Weights of a small transformer language model.
Size: 8 layers, width 576, 34.3M parameters.
Training: a variant of Muon for these matrices, 807M tokens, 7483 steps.
MLP neurons of a small language model. Each row is named by its layer, matrix (up: input weights) and neuron, and shows model dimensions 64-191. Each number is 128 + 32 x the weight over its row's rms, rounded and kept within 0 to 255.
A block is one neuron, or neurons of one layer that tend to fire together. After each block is what it responds to, as a language model described it from the Wikipedia text at the highest values.

L5.up54 [ 99  89 143 121 130 144 172 138 135 172 137 134 108 107 185 124 116  91 145 181 113 129 100 133 181 120 184 145 162 154 109 111 111 143 159 141  92 128 132  86 119 103 152 125 151  66 128 154 154 119 112  78 114 120 139  98 166 117  88 140 153 151 146 141 129 157 107 146  61 162  66  99 135  98 126  96 108 118 176 124  93 100  84 122 155 185 184 164 146 141 127 125 185 173 119 131  87 172 104 195  76 163 110  52  87  77 103 146 167 125 124 118 171 199 152 122  83 156 183  52  98 158 162 125 133  79 137 147]
L5.up828 [111  98  90 159 141 145 168 138 116 182 121  85  96  86 128  69 125 107 133 168 128 135 153 109 124 157 122 171 179 142 109 174  95 135 113 128  92 126 136 120 115  72 175  70 148 129 161 116 166 122  94 108  78  94 160 168 111 160  95 153 109 125 113 137 129 161 142 126  80 155 132  53  61 113 140 104  95 102 173 104 126  89 151 116 100  75 119 104  95 182 139 134 201 158 199 143 134 133 158 131 120 152 109  75 123 132 147 164  83 140 111 116 126  84  94 161 124 133  73 130 127 103 167 142 193  75  48 156]
L5.up1164 [139  75  98 135 121 149 145 166 148 149  93  99 108  98  92 158 150 155 181 125 125 107 121 129  99 108 156 160 140 103 143 135 107 160 146 113 141 102 155  87  62 135 171 160 197 151  65 141  54  81 134 124  83  56 139 162 103  93 159  88 144 198 161  84 142 139 102  89  60 111 117  79 164 182 153  97  77 103 151 155  91 157 130 131 175 167 168  96 139 165  92  98 122 140 157 156  84 162 121 119 116  80 150  89 109 110 105 153 130  72 135 131  82 185 133 117  47  72 165 154  98 131 133 124 123 135 132 133]
L5.up1292 [108 147 124 168 116  83  99 140 166 152 141 129 135  70 171 184 156 152  76 147 143 151 153  91 123 149 168 126 171 138 172 108 116 129 157  83 128 180 133 115  87  88 145 134 107 103 119 142 113 121 149  95 124 145 125 123  99 189 103 105 135 167 118 136 107 117  80 148 114 147 103  96  99 142 107 158 133 156 161 121  88  83  86 118 123  78 104  67 126  95 110 171 106 152  84 193 134 145  93 173  37 119 164 175 128  99 111 139  82 132 120 161 159 123 186  67 154 126  77 129 104  91 161 108 167 104 123  85]
L5.up1521 [147 150 103 155 112 169  98  83 154 142  89 115 147  81 121 149 119 120 175 146  97 178 168 138 120 180  91 120 119 180  88 244  84 153 139  70  95 187 172 156 150 119 144 107 148  96 138  95 151 137 124  97 141  91 125 151 150 125 132 175 123  90 133 134 139 129  78 142  99  98 113 152 148 128 108 147 131 104 117  79 139 137 117 123 133 170 135 140 104 142 111 131 162 138 123 118  51 138  90 100 127 142 174 150 187 124 129  95  55 144  94  92 109 127 135 149 146 149  84 142 123 130 120 149 159 183 143  99]
L5.up1743 [102 122 125  87  96 141 108 116 144 179 139 136 155 111 132 147 136 127  93 120  84 180 113  72 113 109 167 151 100 142 157 136 185 132 103 147 173 133 111 152 124 115 160  91  57 125 153 132 137  68 159 123  95 144 137 125 128 103 122 103 115 153 122 113  59 183 134 158 167 193 100  95 122 151 155 195 101 162 108 136 125 170 139 179 123  78  92 111 136 227 140 114 156 112 136 164 109 160 114 183 134  80 142 127 144 149 111 123 108  61 186 135 168 106 107  41 142 138 146 157 146  95 155 128 166  89 144 112]
L5.up1975 [105  71 124  60 125 104 187 110 130 135 104 130 141 108 122  89 140 175 151 139  96  90 132  75 124 128 146  96 129 169 156 175  60 155  20  88 128 129 141 109 149 142 164 109 135 112 134 137  52 115 125  98 100 126 105 162 116 137  99 139  82 115 108 116 103 111 129 117 157 132 120 110 130 126 133  71 139 160 180 198 125 133 117 166  63 190  87 132 120 180 135 168 150 186 166  93 124 156 186 132 149 150  89 119 143 101 100 160 151 126 125 128 145 136 172 149 121 110 125 129 195 112  49 138 159 125  84 123]
L5.up2149 [157 175 110 144 112 110 163 186 160  60 123  74 166 158 109 110 155 139 173 169 145 178 157 158 140 110 159 103 107 127 112 121 191 102 115 110 119 123  95 146 144 132 135 100 175 107 163 184 165 116 167 115 143 154  70 114  97 144 183 120 140 121 139 103 144 110 128 142 125 140 130 100 160 123 114 156 120  85 120 163 102  99 149 109 120 105 130 148 136 158  82 112 149 192 103 124  99 125 137 166 161 146 151 174 102  55 103 162  96  69 134 159  72  92 164 135 162 142 107 124 141 110 139  28 134 153 163 132]
Responds to: Fires on the closing equals signs of wiki section headings (== Personal life ==, ===Year-end lists===), table separator rows, and middle syllables of Chinese pinyin names (Li Shangfu, Xiangyang, Hunan).

L3.up810 [ 93 160 107 153 132  98 113 114 131 158 102 116 147 128 155  49 118 176  92 145  73 150 202 160 111 160 187 159  92 112 138 141  99 150 149 199 136 141 158 116  90 175 139 140 140 157 102 139  74 124  57 109 114 124 140 198  91  99 132 104 181 174 115 163 134 171  66 112  82 146 130 129 125  96 135 170 133  89  90  59 118 110 128  79 140 123 164 161 111  19 140 100 113 148 151 132 103 130  99 161  78  87 135 135 143  96  81 151 124 191  71 113 193 120 118 152 151 100 104 138  53 125  88 100 120 137 113  88]
L3.up2116 [ 58 125  72 122 157 178 167 154 102 106 156 133 155 101 108  84  96 133  95 148 176 123 154 107 117 175 152 145 126 166  68 116 167 182 135 162 154  97 181 150 122 149 104 156 118 133 102  96 122 124 137 160 151 188 144 165 189  57 169 125  96 114 128 171 135 110 157 126 184 150 103 127 129 168 125  85 174  64 104 145 128  81 143 102 126 123 110 122 142 118 142 100 123 210 149 148 148 116 111 140  67 100 141  79 165 108 117 117 176  82 152 123 117 163 104  79 133 138  90 184  76  76 171 125  47 147 148 211]
Responds to: Closing equals-sign markers that end Wikipedia section titles (==Career==, ===Music video===, ==== Books ====), plus weak hits on in before years.

L2.up511 [121 190 112 113  95 114 100 102 128 177 130 158  84 136 110 110 195 123 170 142 141 116 117 164  88 102 111 160  86 125 181  89 133 163 131 121 172 154 120  47 169 120 137  53 127 135  73 178 146 130 136  84 171 137 188 106 116 153 162 102 160  74 126  60 117 150 143 151 168 130 156 166 203 119 117 151 119  89 135 166  46  88 140 137 126 172  48 159 177  83 142 151 120 219  95 173 146 111 138 149 130 186  76 122 124 112 133 103 136 124 113 149 140 102 101 109 139  77 109  93 144 155 107 114 168 122 150 115]
L2.up1707 [184 145 128 151 113 126 185 168 166  98 118 146 144 124  83 163 104  86  71  29 162 138 131  95 145 116 105 116 185  84 181 133 115 117 171 104 149 174 113  84 130 159 150  96 151 107 174 189 145 130  94  67  86 134 182  87 180 124 112 114 126 166 108 115 153 168 209 119 110 146  91 137 130 158 120 125 135 105 128 138  69 170 154 142 101 116 122 118 123  78  98  48 100 115 144 104 121 117 143 143 137 184 140 176 128 110  99 181 141 178 142 140 155 116 212 124 137 135 185  73 138 124 118 153 121 134  85  84]
L2.up2002 [101 125 139  94 112 137 228 211 133 109 117 118  65 159 119 150  97 123 181 107 147 156 102 156 108  76 149 133 132 153 184 123 147 143 167 115 125 141 112 152  91 155 169 149 138 144 112 116 117 169  62 135 121  77 173 127 129 166 105 110 170 107 176  83 109 112 142 136 101 103  84 172 165 138 157 137 157  53 126 255  72 112 157  86 141 141 123 148 171 140 133 119 149 192  75 105  84 116 134  85 114 129 119 163 134 121 121 159 171 149 152 117  99 115 100 154 144 183 175 141 153 122 153 121 153 142 118 154]
L2.up2184 [120 114 126  86 165  78 162 119 121 144 133  82 131 128 119 137  98 183 142  99 118 184 153 115 109 168 127 118 160 140 129 125 109 145 147 177 159 107 138 120  96 174 107 120 110 111 125 133  75 122 165 106 112 124 109  95 176 125 103 142 149 146 171 168 111  86 131  53 130 114  85 128  67 153 123  98  93 160 128 150 111 128 154 100  64 130 109 172 111  97 151 179 117  79 139 161 153 162 111 141  40 150 145 165 126 146  81  73 142 137 154 137 126  68 110  96 173  90 100 105 110  60 136 129 140  95 104 128]
Responds to: Prepositions opening place or date phrases after a named place or event, mainly in, also during, and the word following them: "Atlanta in 1996", "in the 1991 draft", "in New York".

L5.up146 [ 68 108  96 105 190  66 122 174 160 189 131 131 120  86 119 108 110 126 109  48 166 134 117  96 104 113 141 107 128 112 123 111 113 150 121 176  75 146 136 121 130 192 162 111 170 112 140 184  17 148 121 142 114 151  86 127 118 129 145 125  63 153 133 164 173 135 131  99 157 116 152  70 106 182 143 137  91 111 121 121 130 101 141 108  90  84 137 119 145 142 108 143 101 138 126 115 165  91 149 144  92 175 137 156  58 100 123 110 163 124 110 144  95 128 121 167 159 101 104 116 135 146 120 134  77 171 156 120]
L5.up741 [145 141 136  61 142 132 111 158  62 111  74 111 137 109 128 124 160 145  97 123 107 105 136 161 116 129 101 145 115  95 148 145  90  76  99 124 117 122 194 166  95 169 121 127 159  90 132 123 178 120 129 111 145 170 115 169 194 144 135  65 100 124 122 150 207 121 160 119 133 119 134 104 138 155  83  87 122  70 131 149 148 162 112  97 142 147 153 130 116 150 102 168 120 146 105 116 113 105 181  86  55 153 148 133 147 207 108 120 183 104 113 140  40 165 147 137 142 151 116 167 139 136 134 123  67 119  51 114]
L5.up1241 [109  77 153 143 133 102 139 143 137 180 134 137 202  84 146  92 188  55 145 172 213 142 160 135 140 124 171 153  66 161 124 107 122 148 122 108  84  88 121 166 155 186 176 144 131  87 147 122 104 138 161 178 138 154 108 107 165 123  76 147  81 210  85 116 129  89 139 138  74 145  84 170 138  84 154 161 117 115 134 154 140 181 157  84 101 149 122 102  88 127 106 213 153 203 137 127 100 137  97 127  95 117 111 141  72  72 107  97 135  91  88 129  80 167  99  98 147 108 118 144 175 135 130  98 111 164 117 124]
L5.up1650 [125 114  94 122  73  85 157 152 110 205 192 112 115 155 142  98  98  97 128 112 127 130 106 133  92 191 160 101 170 105  99 102 137 130  92 114 151 181 197 142 114 143 176 139 166 145 108 127  73  97 143 178 131 118  94 153 122 136 129  78 146  85 146  95 180  88 197 123 151 143 129 172 165 121 133 136 118 127  98 110  89 109 123 160  75 125 123 123 119 174 121 116 165  98 106 172 147 133 175 147 109 161 111 157 111  98 165 118 125 138 130  71  35 171 192  96 133 187  39 150 120 105 125 145 101  85 146 118]
L5.up1792 [161  69  94 156 182  86 118 131 169 115 154  97 134  40 154 129 175 127 132 175 131 115 139 120 150  97 131  91 110 152  93 124 158  93 120  42  72 116 179 136  90 189 177 171 189 130 178 154 111 130 176 117 127 173  73 120 189 150 129 103 133 116 130 212 132 109 144 189  66 119  79 106  95 139 168  98 149 108 129 163  86  98 186 162 120 118 107 138 131 117 129 153  84 163 110 116 172 140 117 159 119 107  78 165 178  85  87  97 140 193 129 142 112  74  83  88 144 139  86 125 162 178 132 121 114 165  91 119]
L5.up2021 [124 199 152  59 105 121 213 141 197 112  81  98  93 114 153 119 144 145 150 171 135  54 122  88  82 129 154  99 104 196 136 154 103 137 127 163 101 109 127 168  71 125 211 133 171 127 149 141 140 141 160  74  92 181 135 148 129 162  88 180 118 161  97  79 165 137 145 121 196 126  82 131 157 150 128 115  97 133 149 171  91 134 141 108 176 131 139  76 127 178 103 126  92 154 121 165  79  64 134 138 145 115 162 117 100 119  88 155 125 173 146 117  81  74 142  92 156 125 154 100 107 193 125  91 176 161 123 104]
L5.up2241 [161 108 172 121 168 110 129  66 138 122 200 157  94  98 174 125 109 136 144  68 129 165 143 166 178 122  98 126 104 160 169  90 170 115 158 155 169 169 154 148 103 142 114 140 162  87 107 119 175 144 116  98 196  92 148 116 145 163 175 138 182  83  81 118 100 141 123 136 115 136  79 145 131 107 153 170 132 117 220 143 153 112 163 137 154  42 255 112 166 145 150  72 166  57 104 131 134  99 120  93 139 125 103 100 153 143 158 148 138  78 148 124 144 138 139 146 121 185 129 168  95 149  93  91  99  81 107 136]
L5.up2296 [114 119 100 154  59 126 120 108 151 150  89  71 142 113 130  70 142  73 160 124 130 179 157 144 136 117 123 109 125 119 127 115 167 149  97 119 121 110  90 175  61 142  94  90 153 126 161 147 110  80 148 164 152 133 145  83  72 137  93 135 108 150 152 138 163 131 126 147  37  92  81 119 160 154 164 118 117 111 101 119 121 146  98 166  75  64 128 121 159  99 112 106 112  99 141  92 183 137 120 188  72 143 160 118 127  56 119 136 200 137 171 123  87 136 203 108 111 129  80 116 192 162 135  74 106 130 102 110]
Responds to: Prepositions, mostly in, also on and of, that follow a noun and place it in a region, taxon, group or medium, e.g. station in West Bengal, molluscs in the family, released on DVD.

L2.up48 [149 150 154 158 172 170 154 144  89 133 160 121 147  84 160 170 123  96 136  81 152 133  54 138 110 179 165 114 142  72 108  98 100 172 143 151 130  90  80 128  95  99 135 186 127 136  73 161 104 142 154 138 127 149  97 170 158 102 129  68 187 135 116 115 134 166 113 123 129 182  90 125 176 110 110 180 110 119  86 139 163  81 157 121 154 153  99 155 153  84 119 101 165 185 104 176 174 132 107 112  58 122 114 107 121 100 102 166  92 140 155 148 130 155 184 102 131 117 114 167  91 157 123 161 152 165 111 146]
L2.up1566 [112 105 146 133 144  91 109 161 116 149 107 149 197 159 105 105  82  47 115 115  79 124 169 196 107 201 118 183 182 142 172 154 122 150 138 145  97 101 106  81 160 173 190 146  97 131 171 166  94 107  92 139 146  75 152 120 119 147 161 161 128 110 116 136 133 162 150 126 154 128 113  98 139 166 107 149 106  91 115 119  75 132 128 191 132 108 117 134 134 163  95 124 146 183 158 147 121 118 165  59  91  99 122  91  84  77 170 195 132 116 112 195 118  64 131  99 130 133  89 119 176 171 150 138  97 161 161 172]
L2.up1800 [122 125  94 111 133 217  90 137  49 157 147 162 148 122 125 167  99 144 102 114 124 153 146 125 120 125 178 153 127  87 117 117 169 164 136 209  96 126 125 113  97 133 120 127 143 127 116 103  97  80  86 141 155 166 113 120 154 160 119 101 168 129 115 105  87 156 158 107  66 139 130 104 132 179 152 161 181  93 109 107 118 126 140 154  99 148  86 134 143 116 122  80 112 139  88 100 191 145  92  92 141 146 125  83 127 147 157 108  78 144 131 104 160 119 131 108  78 162 113  97 175  61 150 122 139 128 129 142]
L2.up2147 [ 91 103 154 150 131 112 122 124 114 157 134 134 130 105  91 105 105 138 116 142 149 143 119 140 141  99 160 120 118 133 140 145 122 109 159 140  79 112  65  85 156 157 161 100 137 209 133 152 120  92 132 157 134  95 142 115 125 109 108 124 165 150 142 124 139 174 163 127 160 166  71  82 129 208 114 157 100 149  72 155 116 193 146  98 153 104 143 111 163 132 125 126 209 107 158 168  85 101 158  74  56 149 147  84 147 121 150  92  95 137 161 128 198 110 139  97  82 184  93 130 163  98 141 107 136  92 135  98]
Responds to: Closing equals-sign markers (==, ===) that end Wikipedia section headings like ==History==, ==Gallery==, ===Guests===, plus the line break after title headings.

L3.up1379 [134  79  57 143 217 126 184 182 182 174  78 108 111 145 121 118 178 161 167  88 134 168 129 164  98 123 132  98 150 157 139 150 139  88 125  79  85  89 121 202  83 165 119 108 141 135 155 167 101 162 165 104 197 102 127 101  97 134 150 122 140 135 166 132 125 146  99 163 135 147 138 120 163 109 141 155 153 123 163  74  81  86 143 111  99 141 106  95 114 180 123 116  85 127  88 158 132 161 162 149 110 163 146 166 130 109 134 102 139 117 220 168 131 126 144 184  81 108 159 131 168 120  37 101  86 163 153 160]
L3.up1747 [148 130 138 104 104  96 171 158 203 149 165 111  91 115  99 112 131 178 161 132 142 155 116 108  86 143 112 200 109 114 115  68  93 131 140  87 124 103  96  87  62 181 134 137 173 123 126 159  70 106 164 158  94 122 161 125  98 133 153 133 129 178 188  73 136 104 100 164 129 138 125 120 178 141 122 128 153  99 128 109 119 104 147 146 171 155 137 104 107 165 148 106 121 172  72 139 181  93 104 139  74 175 155 111  91 106 130  45 170 123 141  87 115  72 147  99 131  69 119 148 158 172  81  99 126  86 214 138]
Responds to: Prepositions and colons right before a place name, mostly "in" after a building, school, or person, as in "high school located in", "house at", "Place of birth:".